Weights of a small transformer language model: MLP 4608 GeGLU.
MLP neurons of a small language model. Each row is named by its layer, matrix (down: output weights) and neuron, and shows model dimensions 32-159. Each number is 200 + 40 x the weight over its row's rms, rounded and kept within 0 to 999. A neuron's up and down rows have the sign that makes its largest values positive.
After each neuron's rows, "raises" lists the tokens whose logits its output raises most directly, leaving later layers aside.

L9.down2277,238,161,203,193,223,136,186,219,270,208,223,210,141,173,173,217,287,244,186,159,221,195,188,179,128,183,216,183,243,266,60,148,221,174,245,223,281,184,107,199,203,257,240,208,158,202,185,211,230,232,205,162,240,175,237,193,186,193,142,209,114,259,194,285,217,173,260,165,194,251,206,209,225,146,140,89,154,176,184,209,220,233,226,182,245,184,294,201,164,213,177,253,215,187,210,227,232,190,225,175,287,200,178,209,203,194,236,138,260,155,134,232,194,194,158,184,160,180,121,243,226,231,234,186,143,194,230,245
raises: " off", " off the", "-off", " into the", " into"

L9.down756,219,275,179,219,181,191,197,186,239,191,229,177,226,259,228,198,195,280,180,247,177,166,234,213,255,239,248,183,274,154,270,162,185,239,172,149,171,185,259,216,198,255,159,187,232,237,227,171,222,204,159,210,178,179,169,185,151,195,213,179,168,104,224,199,240,229,255,147,187,182,167,173,180,219,161,236,211,267,197,219,209,152,248,168,216,205,209,201,205,229,235,226,138,183,201,150,100,218,177,195,182,194,177,191,217,187,122,207,237,171,216,198,216,254,242,225,213,205,131,223,214,158,163,204,186,202,211,236
raises: " a new", " a ", " a b", "by", " a s"

L9.down1948,192,268,188,264,177,229,160,208,154,220,215,212,175,193,209,198,170,134,248,224,234,196,260,177,111,165,194,183,246,222,192,163,292,200,199,180,248,210,200,194,185,198,228,212,236,255,230,207,186,185,167,161,243,188,165,231,155,164,181,158,112,251,186,200,219,166,174,234,172,158,279,209,223,151,196,184,220,266,121,198,172,208,183,183,222,214,245,140,226,170,216,175,190,228,220,215,172,214,186,185,241,179,210,226,139,227,202,256,148,173,231,234,165,138,219,211,144,184,231,257,198,201,180,238,262,193,266,229
raises: "age.", "ages", "age", "age ", " State University"

L9.down1226,179,176,198,165,158,122,208,250,244,173,140,199,236,175,206,262,186,190,90,203,223,190,249,216,197,137,170,203,166,240,242,180,201,152,225,251,228,148,214,259,157,190,259,215,198,160,245,235,169,124,192,179,221,266,100,173,190,229,188,220,244,166,185,179,223,249,191,224,204,273,230,173,250,166,162,232,197,175,116,233,208,167,202,269,128,282,187,168,196,131,259,193,190,189,198,210,223,236,256,151,211,234,159,219,185,187,181,152,200,184,188,213,203,209,166,147,165,213,232,161,251,230,167,132,215,191,218,237
raises: " and ", "s and ", "a and", "ated and", " to "

L9.down1159,233,230,153,176,195,208,255,194,239,215,199,241,227,240,162,218,217,195,216,199,215,256,201,203,217,231,246,181,208,164,221,190,182,304,230,153,203,204,201,189,179,205,193,233,146,224,243,205,214,171,202,287,228,196,222,251,193,290,241,214,228,188,139,154,246,153,151,193,144,190,241,217,165,226,225,261,234,326,210,208,255,180,188,235,194,196,221,164,178,161,170,147,142,235,200,115,224,185,132,190,219,252,205,211,214,195,213,230,116,186,194,252,201,171,241,91,195,215,173,187,243,214,173,264,192,269,227,165
raises: " degre", " titles", " sources", "s such as", " walls"

L9.down312,198,238,194,196,236,238,140,225,221,195,154,243,209,310,193,207,168,197,202,236,219,247,181,171,227,140,189,242,225,222,168,154,193,171,153,143,202,181,254,220,210,294,224,164,240,265,176,240,75,196,168,208,199,176,166,233,201,160,211,173,247,169,163,196,191,212,277,195,228,183,238,175,142,312,137,201,266,199,226,291,161,191,140,199,188,265,263,226,162,233,215,162,244,154,193,101,185,189,272,209,228,215,203,230,276,166,278,174,225,239,211,306,156,149,186,158,164,187,210,206,170,246,138,215,110,233,224,217
raises: "s", "s.", "s in", "s on", "s are"

L9.down3759,242,248,244,186,180,133,189,104,203,175,173,177,139,202,238,176,199,184,215,241,183,301,237,166,236,166,144,242,207,227,233,151,269,237,184,214,236,263,187,149,294,183,175,195,203,269,221,201,184,292,140,236,192,175,194,229,207,207,193,211,158,216,135,258,214,212,245,245,210,159,139,265,222,154,228,203,233,264,192,137,261,166,120,165,242,200,186,192,176,318,263,198,164,197,163,208,211,218,220,183,244,300,176,198,213,223,226,208,201,200,238,256,161,299,256,138,225,171,204,182,264,107,106,227,228,93,170,225
raises: "p.", " p.", " University.", " year.", " website"

L9.down135,173,193,169,165,227,209,181,177,237,290,199,294,219,190,225,206,155,167,154,214,129,200,197,209,178,249,288,176,248,251,204,163,183,231,200,206,128,204,180,193,231,251,204,107,133,198,264,185,210,238,134,169,245,214,218,162,232,174,195,163,195,188,211,234,192,161,193,150,191,210,117,176,130,213,221,216,202,249,293,194,209,295,224,114,233,210,260,205,228,197,188,281,226,228,272,214,272,206,118,182,206,171,204,223,216,224,236,144,230,207,208,197,157,210,247,239,212,175,174,212,223,217,207,200,183,249,210,230
raises: " the s", " the t", " the b", " it to", " the m"

L9.down3375,204,211,202,147,135,129,247,193,221,176,228,147,150,245,171,204,203,132,127,242,264,218,169,196,164,229,222,213,202,203,294,229,279,211,166,207,205,154,251,251,188,197,197,214,224,179,164,200,195,199,165,208,154,110,151,204,193,247,229,133,173,250,242,103,217,168,304,189,220,231,214,167,196,142,191,259,207,254,270,232,223,192,316,219,170,183,212,228,166,182,186,174,220,216,154,136,186,116,232,226,172,221,230,198,256,210,129,227,157,185,209,131,191,254,106,157,237,179,167,213,208,195,201,165,152,277,268,151
raises: "s.", "s,", "s as", "s, the", "s ("

L9.down1883,218,163,177,240,166,125,179,225,222,214,234,213,263,266,219,188,195,177,192,264,181,203,185,196,193,328,143,237,143,205,153,201,196,244,260,274,202,195,220,205,263,235,167,184,80,241,176,196,229,178,174,172,209,153,148,204,156,229,161,113,147,168,209,224,229,156,180,240,255,197,194,152,235,160,194,175,210,170,236,180,191,279,287,166,244,177,192,231,280,192,172,221,173,152,185,111,183,262,227,192,233,130,170,245,245,246,241,184,207,166,199,208,181,221,219,197,166,170,216,150,181,204,169,190,240,220,147,197
raises: " down", " out", " out of", " out of the", " unc"